Weights of a small transformer language model: 10 layers.
MLP neurons of a small language model. Each row is named by its layer, matrix (down: output weights) and neuron, and shows model dimensions 0-127. Each number is 128 + 24 x the weight over its row's rms, rounded and kept within 0 to 255. Numbers have three digits each. A neuron's up and down rows have the sign that makes its largest values positive.
After each neuron's rows, "fires before" lists the tokens most often just after its 100 highest values on Wikipedia text that the model never trained on.

L6.down190:160202126154134138132121145170212138109127133167162110092077113156117161126141101158109121073125132129160141100128145087135115110134141106160183153117177120088128109111135118154111135106131121152140129097097131156152144174132096135142175113136111159099125087135183103087160138118112136109091139082099108147103129165099095150144130138102134105181120155143124148098130118130134157134144
fires before: "7", "96", "8", "97", " that", "on"

L6.down257:120115128152116115121151109185167114171206138112121108116127124117096100125158174120102126139129177158120104170138102127145116121164159132115135145151109165142136167141140124129103163142121151158117115139114122128113107132158116160126092110114135110127119122104064130111129130120167150143134148139142114134141136099118091123147137150117157120109142092136134119143153147100074083101117
fires before: " ", " H", "es", ":", "ical", " I"

L6.down9:123133144140160151149129141129162149112075113102116135143157148105114147095131106125119150106152139128151128146110131124127112101125149053100119106138127135105125125139076163116146168105131136097135151116119173102133081126092095141128116138096121143142160136129128124144153144083129114136140152157107076098090136168153127112149090188118111149150145154106121117163152138151113117170156
fires before: "s", "own", "ow"

L6.down44:151119124132102136111137092146117175121092105154148135116122070128144119100111166085155155150132140135140092128119143139143162155171115160140117078151101160104152141122169152154138152109139138111130102113115176138079136135119111100136114110106130100106081154157131119117141108150122126152125128080116111137096143094085063136142171126119146109118121111138132114074124078130145099157087
fires before: "f", "vel", "ath", "v", "e", "an"

L6.down497:101105122078167127135099098156166100092106165162111104103166166104125157137144152170133151150166165093096101116133109161146147201132133171156128134120145145127132128185110113134107147146136087134109130172101111095108119091146138118083167084114151129095124133136117136125098178127120157107154110152109091136123154124112116123154141146161117152097144139147117141121132131134118111126096
fires before: "4", "0", "5", "3", "23"

L2.down566:142115116129146125149106110136105109116105187129125129078121132109126106144115147123128129144142255147126144152134134169121133184144119108120145074126127123127131102133097126085129123145129106120144156083098141141156128103111100147138156153154130128155141103136164133106119144140100133130156110125123118132115159169166132134111132120113142127119137129119137134087125146113166108131136
fires before: "==", "In", "The", "===", "A", "O"

L2.down42:147132133079108153111086129123110096139166140124145091123115137124106107129130139105114160152119164112102142102124105124079147165140143128128104144124158148098097107166093148156120192099138157116112118122118137150138129113118130141116111159129107182128145186126148128110129138181137102142140125109097095164116153131089131139124161127101108167144147167114124136118095105138117108132089
fires before: "-", " "

L2.down318:095150146126149208143195128174150119139113161105104083164121174101126133148116098141126118182092126120144124123160122116152145163118150122130112177129076107113138132131084151110117163147140120126111173105142085104176102141114123113083111142129115123139121117124134131131114106131153122130145157090110113132138138113150171200097125147119131060133106129123128154118169142121118161182123
fires before: "ational", "s", "ed", "al", "at"

L6.down294:088132172110081148131141120141117113144102109136121140148145109119131092145136116123144108115133141121093162122178143179170164148099096087117143130132147139133130155109114092135129132111104142116145143129087136143146076134093115119122051111145185168134189130179162117132118145128135114115183139103118152085148157129148140154111146133111110132142150132116164146123148137107122151125123
fires before: "ident", "ent", "id", "en", "ion", "ents"

L2.down625:080145125138093132146100122097147132128091155150158137088136119118151166118117110101166144081131120130132133172163136127128154149149143120155169110148139129159159169113147134098145127132110123128128117149108145121101130134115125131125174158163140102135165096133092088082143105156146101162091112116168119184156140134139139136115104099082140096134098117104146173155153113160126135125120
fires before: " |", " m", "4", "1", "%"

L2.down311:127158138162123136128123080131114122132114138108125114111157165114118136097148135144134138127152102151125113117161124128161101192083099143122103136170109141138162126138136124116129112170130148113115149108120143129133116087094106112117110118140098136151149109104099115132139092131093109125122147116091155130133102110115122112092113112125137122153132112140134105155133138152191135056135
fires before: "===", "==", "|", "-"

L6.down130:118113157152102149110115082109081146119146106111135093169102144115153123139127142104097130159140127125131176155153109122139165164148122121131160131137163127118160113129136113147089131117127141144085140158080109064140135142129139126114128091108151133123160165156101121169121164102131107158178126176141131158148124138146104103112117137086104085078142106114136119166101145172151128104127
fires before: "0", "1", "2", "99", "02", "01"

L3.down637:137110103143125126109175173130170119078113098146131141101107101062171122179111103154140107148140160101170110123094094154116100135149169137114142111098111140103154150100119172139137105128153123155170144109120164140094126171159112175144112143155120114112105111155136123119132125140091140155148116093108160147095121149182126117103141147146114108143142168101104153148109145173123134062129
fires before: "5", "9", "3", "7", "8", "4"

L3.down312:134120130138113080143134116133151151125144150109098117157138113161104123120115154135172123100150115093117086109164160115139186106129147107129139111113094126111126087154154111124142151134140112108139091146111105140119157134081147102158106102116144153120148134120134116089112133152175136127171138180142130130121137160159138133125119139142150133114105111089115136108149137109083133092108
fires before: "1", ";", "n", " ", "2"

L2.down467:129144140062124126135128157155096142074101131117090136142145165149131095101098130156136147134099111121122143075157132126137197156125110127134148133139089128142125100134161108135108126176111157098109102129143082139147153135130137083158100123138116125141136105155110115117124146129136156131149167142115123126058122131145143096146115095166128109112139122148165163089129154123122167107126
fires before: "oup", "ound", "ap", "ad", "and"

L6.down546:173122092171146111117144186158116119132125101137160132177119123148117132123148167167109116110101149119170126168188096168124148108132134158109121145184125165156101164126148105117148151145152107122150119125137094164144142145123100127135141134180111158127132141136167118145126097112105142164100116124121176076110146125069101138157098140128094156135126150099139158127175072124142098146149
fires before: "ec", "an", "ain", "e", "ir", "l"

L2.down354:114109150145131086134146174143097125120144132103116091134055124162138134117100094146114097102164116131108109136151149139150098124133148143171117145102099155153132130081117175098130154109126081106220106108119111110154081112135101123124157104100104108139135134139104107143127170146137138122117088138137128168202154137115145137122121109128141059127120130155157107134147117103114123112123
fires before: "in", "ro", "r", "ain", "′", "est"

L6.down602:163137100120160181132130124150096207144139127159139083120122136179167102112153137104136148085128141123151141129115105116101160059143139166143094171140135083158115137133109131165178105119103133089128136124124093142141114129107131128106136139105124169151120074105120103153105133088130113093152137116118104130170122163114138125128142135145133187139111117124096097115118123113195142139104
fires before: "s", ",", " of", " and"

L6.down578:117106161155150085145126123103081111167154086152161173112121124145124141166155113104116106100122190124143135154145158117105096109120099127133114148134135168135142166169138130149123111121099162115100105152151116131087168148107101114088121114122132144125139151131129151054125173100101147147119131078150188121110112128138118094134096136084105137130144150147113124140115157175124161099113
fires before: "–", " |", ":", "et", "ual"

L6.down213:120122117177093082158118136135114123142097132110153106137119138117124110103122155099101149124099098151154116156149099112169176099087106148092088100081162141112136135119140093152099136159109160140125109140096177110115119154125144086148146157117126155136093108131138146087126157179166146156155097136116114162150139123116120152116179126171181150120138138146135145117137151086127137185126
fires before: "ing", "p", "ed", "e", "et", "ment"

L3.down449:165149119118123114129181100130124085133121107173132086158155148165137087095100146137118085140091115131155135137155150137111067123117134152159118134155134147146107100102130141097155148132119170153126105137142126169122141104119142143093121124123092164099117076129153103126113105137147123116096148146157163127131124122125141136127171158104155107127123108142116146135123132165183125158100
fires before: "s", "ed", " States", "k", " |", "ing"

L6.down164:139120113134138133133133168111154100111141104139120110130107124095158139133150136091135147128079111154136163109119131149155112144151136149125164026147139124095117111127141180135151124145109174131099165131144115110032143088112144123136131137147116137128145161142143091141106141102166141125107094149118080158133123154112070112123092125074134122114146133132100121138129136170139119128118
fires before: " |", "ch", "ing"

L3.down580:111135126120178126128098108139148115146140123126127132148124165159118116135164119122133119136124087147113124107109135092093145092107118123119119131151134124156140106127106121139128108137127133125123124136150131125123098171096124127116104124147152139119135112107115124125109144161138116154102108112140131138115115103149113114142145111135110126153101115128135120132128109130135123095106
fires before: "-", "|", "==", "In"

L6.down477:099084144105113108113121109120145148099120123156100177129146159141111144088135147118149136135138162145148133106086122133119071183128158112115123158151151145137150159100131113143122120118160130126133130157091153138119146128139146076153100121127162096125156106114199159101127159157139175151118109102143131143146087157155121203181167101113110100124133114119138120146107137133105102122103
fires before: " |", "ag"

L2.down585:118087103152122134140103136127130120123134108127101109100135115106123137110102130112130157106138198120131122152116131152142151132118146147140131111098128126151135118104123119102153153115128142139166111120097138146124132084167160115101150146117120104128139135153143124139145084122090148158139120128127121143137117152127140127134135163121115107133119122124133148144135132125122151138128
fires before: "==", "In", "===", "The", "O", "A"

L3.down338:131095111134128132069102126125083132086154156135126120124121200079159126114114101113119112103144097122131108105156125118133167091175128104137104152179131129118137133110129131113103140162089132154093159139144155112151153101126117133135091168117135069132123115099159109124125141086158141070119108069132142100145131118187094115154102152130157121098140112173129112140121135128104143113142
fires before: "oup", "ad", "ap", "ound", "an", "ess"

L6.down623:134157147132101127121162112164107089110114124163105126151148155079141125111152131109115117104106151105092165157095114150109138073089146170114148113148075108131175147095129139173127126131126122112127128119089143145151131127087174175131104117102112132123084127144141131107110113108150067113110135138153149114129158144092136152145135094107179142148166090095133122155130154090123127093139
fires before: "ased", "ase", "en", "as", "ical"

L3.down229:140128134084097135141147124074158130119125141147157107172126084145155144126120154131101155115081119152164150123122135113121126164132170169156094108102128153102104106116123144150081152111109141119167135138105093137097118136134143096121102150146140130137164116089157133095099069106161139105146154125100133144154117111118099159112132108098143139150176118119123100157115127116113146112129
fires before: " |", ".", "ess", " the", ",", ";"

L2.down386:140115158137115151137118107146125112131130133115127173108079139144142104128141121099115147174149129142115101094150141106164149124109122096081143104099118143098162145143168121121142107113100148141126122145125092106090072127137126079175153123166131129139101114147161150129092148121105115132133130114157143155124111147118139149129155110096068118123096112108122108124133189110101147173097
fires before: "d", "ury", "ild", "3", "v", "m"

L2.down83:118148105138147135089135112132092150144123117162131117117123114172179121092160121127113129108095142129120120133144155170199147193113143144116130110145145121109087152132129118091146155168138102150096098098133104179109135146107132133093116135110135171122150152113083116111052137127116132109137141093086096086158134100128118138127133142129116116094106120119128130097076172132158152178108
fires before: "ion", "im", "ul", "ions", "ard", "is"

L2.down372:148128124139122114105116136153119117120122120107121078154107090090187131164106141125125147128150144128200134114087118150155136149151164142178151122137125135106120095148094144129119125137136109138144149092174100105128138108089126144150121133129115105119132099157080133096135134097100127173115108101143166099092104103115099137085122108132154141114104131108160139122123165129136103129119
fires before: "'", " U", " V", " team", "re", "ent"

L3.down466:168129133167147116147143138118142142160097098133161145083124098135180158102169125132098125132158079118104105126123142127094115115132150118089159122103133114147134125092088109106134132135137091129129115118118142123082112089128148117101082125132068129173104108129155142131109151139161162178104123091059097108120119138129139133111151103119108111099081183157119090154170126132141132120127
fires before: "ro", "y", "r", "er"

L3.down241:118098121151158108111111140131124134112140111139105085123103145134106132115099080138144139092143072153154178087137120128171102120122110143113105147130148130118129168130167137116090097137127139146169110098111117118151145122110126122149083131085111159142122137124121178085091145129151080114140100110116134086115079134118099106053110139149155139181119116134130079158104118088096088103128
fires before: " "

L6.down231:125147181098157149101129136162115094079170093139090120142121157126119114124110166142115134155138178109094144156111115118141152153120118143102101115069102120151118151143160107103118148155124136118144090116124099109084075136140162140106098144131121168168133095113122117159129123160148075089114086112148124146072115158133115137143084120111165140168158124098139141158102125118113099117123
fires before: " in", " on", " at", ":", " from", " for"

L3.down223:106110173117172132139176109134150159120100116191152143099135119163116149118141103126150163125087128158156147144117128122145154100122092133108109159169115164088153148100107114157107149132112114105164112147151134117079140160120156102139091114148152146127105146101137123140103163085070132079142134129115132138127112141105134128115106145146163155139100128137124127126172103112099093104098
fires before: "st", "f", "v", "du", "fer", "n"

L6.down106:180114155106147185104144138112121128094121121098135143122144086158167120133111128160146110147107102144137116146184153105124126103146141164144093143094092139146118082097117116154119118155134117129119127163146132160107145144127145131109131140122118150120159118126125126134153130108117132119110131155129124140139125104159113151167122115168115120145106086101124139143096168149128148127076
fires before: "4", "5", "ing", "3", "ed", " U"

L2.down344:077152067116088125137129129163131109161077148123118148143114129118118125131141143134130160100139122135130122091094158126102099160119172130108125130099155126133153118112138081083136112142124138131111089099165149155153083075132071114136123161132096136122124109129127099150121166116101115120090150093098118123174132114156130143128144112114081156148128135143121089130137086135134141168134
fires before: "\n", "\n\n"

L2.down339:122148112103102119124121114101143148151076080137156114125128117102124101123090154065152165128172193167132122111178137140117154179141080119137114093155094131113157150097115102069156123130132142134093133175078106127125130111131108084116164157123154141110132138105088125145153107104094155097189118119164119129165169134147142164107110161125108145158122126099100126109086158148127124133181
fires before: "v", "f", "j", "du", "b"

L2.down555:143104166139131136161143113148105101140132108148139094103149144099159127169148111126158125151139129127104127131091149103129113157158098174135139142100114146110157172116134111137105150126140146152143097113113130092162100115106084109090150117106132089099110163143133137129115142110127092119160179150176177119110087097154100193125110102120114120163098161175138139154116170155096160121109
fires before: " ", "pt", "t", "5"

L6.down606:093112107131086166110147129122109137139088153130119145140097116162117176133135157148138125095144166111132123119171093129144100159131134134120143138127142166162112122117133111122125130087145105076135136133123143133130115110090118166168060130117110136160120104082125130132113143152153135162063139127107146109092124120125114117134124139105140062164129105114150161178112126132139140101119
fires before: "%", "0", "2", "6", " m", "4"

L2.down544:129114146151123120119131112133149111113160174163113147115164138144147125089120086120171121098121123120098120137146171108116126081156088159112080107096134128143163134130082120111143117141116147111152124107103101108145158141098119109137138134099088136107112140124124113125120093105128192123118090119111139181178155157113119112110166151151103086145128102120135128124127147118181082145148
fires before: "s", "\n\n", "ak"

L6.down478:158106119067142138103119106089126109099097155117095146171125127075129099115093115135085110088104184149103098138151112076136181133148118166148129137126095141132194116157126134121106113106106133105122107140122143136158130118100141119152094124121106148125125124158147115147128128131161141121150128128156140092137123063130096131168137172135162112134124116138192123129115135150131110108120
fires before: "oup", "ound", "and", "ad", "av", "ap"

L6.down81:120134159078179130106136065165113148139122120150163118134169110096102100088147081109135134141152050124111121114124119117129100143131129107102131128121152147096151153146124121134110107144116122103127144104130108087118169121122115119103103161128136100091124150109102127113096136103104144098155091145106107149127154116126131113114146133119126093123153142180106145117131120123121146118103
fires before: "s", "en", "ed"

L6.down330:111151139098116143140152075103145115121137158165087150110120115134107136165157142124130169141151125118132147112080103127113144118144114118160144112161098151111105119140120134108124153152130124136131142145155112123161146124073137158108146110152142146110178160148139118129152143176117124099120100141141096100087162125130103143136116107129089127171107094106116174101094103140125107098115
fires before: "\n\n", "3", "\n", "5", "4", "12"

L6.down101:089136071118129142100108141139112175151146131094111109118077144157116140143137104149083148126147124131109145139125107065132112101140141111150131125115135120073125152121137138143094104122105155138135130119177128151145105148156131123103125077173159120106189114103153097121137137106111126165130129109141098123113075134164151124121082149159101203191141126092082108106119129117109153120104
fires before: "\n\n", "ts", "ter", "os", "he", "hy"

L2.down680:157151138202133156151118126127069122117151163105141122107123117128099128174114100160115113123121198135116109168135149133133127118114097128096153114144133091165130099159148120145142111142116099103094125127151150107170146155092110188116138128125130142116108134101129159164167127114127112094136103165125115148105132107125130152112142135119135126164106171137141115146096139112154132149129
fires before: " |", ".", " of", ":", "d"

L3.down254:122122139119145163179100102159091145060108135130105103117125118092139115142133164143145169137135175144127152100124138111148122077142127115161115122114106121102113135193145129143131156155106156100137137133123155142082121140111117138136097113117129133118105116155150128134121133135124150099142056128099075132114129153135098121124122129094134155083131080110123088109123109134128102158122
fires before: "c", "iz", "ts", " to", " in", ":"

L2.down126:118140108112124138092153149133096113125148094122131152162105136160142131109110140113122128167148149137151126121172178129142151127102118157115150094146138132137153145107134096124127174111134142129123149123111171098094150162121144111106134096095145123184096158136154153123096114173141133096122109185150101110135119162137187125109105155135146144094114129124155135105094108107147101142123
fires before: "or", "ory", "um", " was", "ar", "art"

L2.down432:155178151097122124128166152091132152123130125176058137148112104085127123161139111156106159122148096091149127138130124123144137105183108125144104097129097098160105127068153149092119133163167151118124136138085147169129141111107124142085121144128115119146176094147092107102134097078091150118123140112113134126101122132117137121091136131123133093089115169140178139131165103102136116143164
fires before: "|", "\n", " ", "|---|---|---|---", "|---|---"

L2.down340:109097124128138092141142142140136114134103129121110137105125130067093183110108125141129124128124253111126141148139136160150111205135130082137129117078134103112101165163146119107139141134113141123132098116118147127126133128127075104127138155127094137142169112142136120146121138124142142161120144115117103126119168118118120117143101117119133118117095142101112132128113110162198137114138
fires before: "==", "In", "===", "The", "A", "S"

L2.down578:159132142090121122153135139095115106114119135161112120102161143113124138111146103132127151078154075122124098166129107114117143128140132153123195095131108133118157104128140124133110110151086131126128089135126108096140103123152143109080123129148130112154112147114119162117122116104160110149115107136163132157120137126141160155113119073113148145164100128094105143165106126106101112098101
fires before: "s", "a", "ip"

L3.down647:128125107110136152104127143167125106150166124165113127103095093127081121188099150118124123116151150190106182107133107131123131093122116113100111128163162163118135152164127155184137138150129161160113129104102152128143108122189103136127159129139168101154127147156091122118166125156121093123112153147154077180126100160134141086096145152141137133158168132120095116103101099124150073078137
fires before: " "

L3.down612:168130153163154102124138139135106145161130115107134147136135159089095121154149119151137165068154077133124117137121129131135132172141151135094159114132137129135136145122125153156159168092123111160175124130123144129102143132123154106171124100134140104091127142127092136125109143123124133138145140114141132122124117121119089102094108148156099108132144122130131131159134155109110127137146
fires before: " ", " the", "u", "c", " a"

L3.down228:135137105129126156131138105103147138137146101137126130167135161135121129149164137147121123172141037127123136125130124084147119080111127116131129160167115134128156125126138111134113113139122105140119124122147143125149114163126108150127118092129132114090135131079127132135140145122140121130152108131105097126140122091137140128141124100107106146139114135125118135176149130146093139112108
fires before: "-", "|", "==", "In"

L6.down656:115147141122089140141142149127152120109128122141144112163089129125146137115142125139165137124149099113113178122123151107101101171139174140118120077114134118096143157156122129134131098119132116134119107148178152140140180149117122120152151135139108122120125087097122123120118127052153121135120159143162127112108076139134120131107134139142116123088152122130146115103138091114083090118094
fires before: " ", " the", " this", " March"

L3.down407:086105119099122089105136133111160180114107164145116141134104165109114108160103107096133088096140135142161117130155103114161117122131108096117151098157130100129074100136136138166133104150126152121116083129146138121138104151134146124103106110083153118122119085067103149119084132097132151100164116126085117140125106145105132082141117133152152105087144134144146140126117122107169105133136
fires before: "ord", "ut", "k", "ent", "hn"

L6.down563:152139148134128112131118118145087134142123124108171135134153110134090141104111102077082114098140133129095106174099124142160118123143166123132112126140143124135104136162160102163118104086125165146122134107134106079187113151153157111118138098141140130160131105130109136124171197132135157147134143178121120093107144151098163144142165174145093122132138180119141101124113100120093108111156
fires before: "′", " |", ".", "″"

L3.down462:091126103093104135107137058111137095151152131167133117167141166120139092113134094126146124126119132149142085168123093100107158126175129163113101120102127164130167113119106167133108087120133093141141146135120128101124110134169139121130089137152120106139133111096105130092147121107105094148082128100077093125110129125129152137160126108096146114115079151090100098088111153146111141124142
fires before: "4", "6", "3", "5", "0", "7"

L3.down233:133119160118185127125120130115155121119107131102116115134118090156123148120081123148161118145157123096160129110127123135148142123142137172092125129138151114106103154116117152106110094119100144119070117121160135131130128133150100131120118128121115074130139154147148138111169097137150100131132075153134168187123091123084135158153085093162097156151153181161113125142121113193120181160128
fires before: "w", "ak", "ed", "en", "m", "t"

L3.down675:108160176172138077124127147118117139151131155117153126127140118149078110131124114144115132159143152112099125112112122113138162157162172113104148143121102140125110105119156128145152127113162125121108087127104103137070172097158129145128126133145111150098124162129109117108100138104133134141153111131152103152142144136155113146166116141116078086123106115114105139121107134137100124138152
fires before: " |", "\n", " (", ":", "\""

L3.down543:122140119115114105093120110171095107118140141139101090090129128126130117113130130140126121121161120113125135121125158092153152147122131106136109119123102147124140111126122129149102131110089105127173145136084164151100130139114128118145098149134154157138160139157137128134108103128105127123110148105143152132142099100112124163152100111105136145139146182124133155157148102095110097121128
fires before: "{", "st", "f", "z", "is"

L3.down287:127130121133134094103158125140165115096086087140100098152104116111189085134123118108138116139102155124116101160115151144145146145109116106121158125147149156174124097155119101141186103144117128111150102163154119101088160112178177119162104101123130122112149150105115161130132147125132149101140148150148157104134131105103132112112119111158096088097135128148109137132120124117123123122083
fires before: "1", "s", "2", "0", "3", "7"

L6.down577:112120178115129072115154172099155150161130143119144126129171157109152128113131092166155190120128149131131143143091151078128122117170103119124126132162098115119127129155153108145167119165093138146131138174165138138123135152135140130128130156125141146178153115162142144151153115123144108154152146142140109194173140160186126119109123139121118154137113098173093145094090097101108096153090
fires before: "5", "ing", "4", "w", "ong", "7"

L6.down568:149144127171131137163144136143145115125109091166142124136141171113115094167119160127157136164147099096157143138179118143121130132127133116123092089101170118110097141142106095119134148160095136093117154105107133153124137183124105144123141167113145149115107093171098109100116144087079151160151119117128115121152144112198150106116153181079147140084124138132137160106158142158129099146110
fires before: "l", "an", "e", "hen", "hn", "k"

L3.down535:124135157114121139123132159114105144143174108125146099165084095106124137135090138137159158141145102122134130158114144138126114139111141123162165188143148139151110125117148118124145115114140114141121124123094116109089195133110123168106085151109112124090092100135136125158150156149181138108124152122120098128116143154096103175147086103091125083144119164132076114093146118144135146142079
fires before: "ur", "ing", "ed", "ther", "s", "uring"

L6.down207:119121100133152116138127119118137153150115143143127142103164096132127117122120102136136106179110143181130179088131138120109116129118105095151095117127124116185146129091092093168150106154143121134171115207120142122142157131147126147104132141134121170164126152107160110150159090154082118139126164107066069110144154092149116145143146093092108151127114171131151096136167154133158117147118
fires before: "4", "od", "5", "ed", "oun"

L3.down541:150131166126121152153139119142141147115149147091194117136153125097094122083172089142089115137098082087142122147107131128133104109132152117154130140137144160190176077137123130137161125136149129116108134147134107099122138114151164148129123134117117071117128156114116134105142142103100156111176133120101103113150162095085101130133160122129092148121121114106171159101098114115125138151101
fires before: "ed", "ing", "e", "er", " to", "."

L3.down369:087122098119170121067096137136108138135122159160101120146129114155121145106085135144076146188081088107139162116103119137170110153100133106139119118105122181108092113101133142151106135121135154094143163110141103133095093083118148126095160110113137086113158105135133125131144146169130158150185132114093084135126154118085148151107116100132156121137165133134118171095135112127156135123147
fires before: "1", "ed", "pt", "s", "age"

L2.down487:125089110151141148146136135150114128114144113110128171153089130121111104099147139109138152145094233119126140117140142131146155200136158132139095117113109155155092146132123088091138167099130144133146134136128169144159129096136144135086125141116104119126130130158101114124133093148103137124152201113134140102122141169132121102113101129112149101130129088100107144111100144114157136163118
fires before: "-", "==", "|", "In", "H", "==="

L3.down488:119139100104196119095120140147144123166151127121186128111081138154153121122140144132140136143141180136133116125126078122141143151100128148159106147133109141081140162115191088094130112151099121147108126142131092103083128140156171101128152144120147133113110118067130135113096141126112121150128151144085132127153109104102145126154132091136147181153128138125100143150129113149130112182111
fires before: "ed", "ation", "m", "ations", "e"

L2.down592:138069115144106107106081121097116118133115127134116115136107119102136123078105123117137152139128173135134110124146148147109142198174125122114112132099140141140106150112146123118135126143112128101116135127119131132116179119122170116127151143095130126131107139138138137122150146154094111133109103137144157134113131151112152135102124146110151101102147164094107104098125138128105124102108
fires before: "|", "-"

L2.down539:112151159121127077114084121156144139155113151093093121140126135114164143088109116109090101159125145112101174130135100156125099128159154139115111141169153165140091098105126171116133124101123147154088107098135107165123139114139111127159165121119110175137196116151104127114156155123104133113120131117095063126124126103130158123117155100113138162103124128168110139093135109161100111100114
fires before: " ", "\n", "er", " L"

L3.down654:144115106154117129139084129149127147136139142136134131110123148165152132147138111129136094130123157128096143151088139121108088100119113115122173111122088139114121099154117135112138147121100123088100143131120137070108148137080145103128124102108140140150143142107079135156107107124122139112139150142131114116117140113148134142128110121108144101130155142129099160118117112151138168050104
fires before: " |", ".", "9", "3", "4", "5"

L3.down150:117177074163133115134112143128169151122122114130124150146121117152122097126100133134114146156125126120152158081123130124151108112088138119126153100153135141142127161147112156149102105095116164134131103120109109157121155111125108166176138087145102134137137126133120197126157093162179110079165128125136104115128102152114145154130119118133130171185108145121124138107118156121163141113105
fires before: "\n\n", "ed", "ight", "m", "qu", "ity"

L2.down532:139169087150104145155153153143126138111131146114135125130126130101113088141100128128142117115135114160146110116134101119118118131170103156115074164118133126144129158144134108157098138143094082134130110173090098136099123101096141128152123149122154158153121102125114154166125126136121106107167095113163135103130178162152131134136148132126088113164101120140149122155132109111137111133124
fires before: " |", "%", " m", " (", "."

L6.down117:133119115100156117131149115127152154121121157125195115101125136094145117157147113140126081116100135137129135152116164121151127130184109113131143080102104181096116148127139167142130123163073120161133129154100136128141110123160136105114114099129141145139123114152134068176146175141152190124171165115094189105148144108141151080117116156141127128076105132104148114137115115155121140143128
fires before: "el", "ul", "et", "em", "f"

L2.down394:100102139121120092135128158137148152109105127162129112065139160107129109136107193136111089119150231138129174177161165119165125172098153117126116069124144117105111128156153129105125114130110118136129129115122146152133127100128100147126133098125124166123157118138133113138108118138153134134140137114117066127131213159105124127151118125112110159151081163122136144128139126120176133125192
fires before: "==", "===", "In", "H", "S"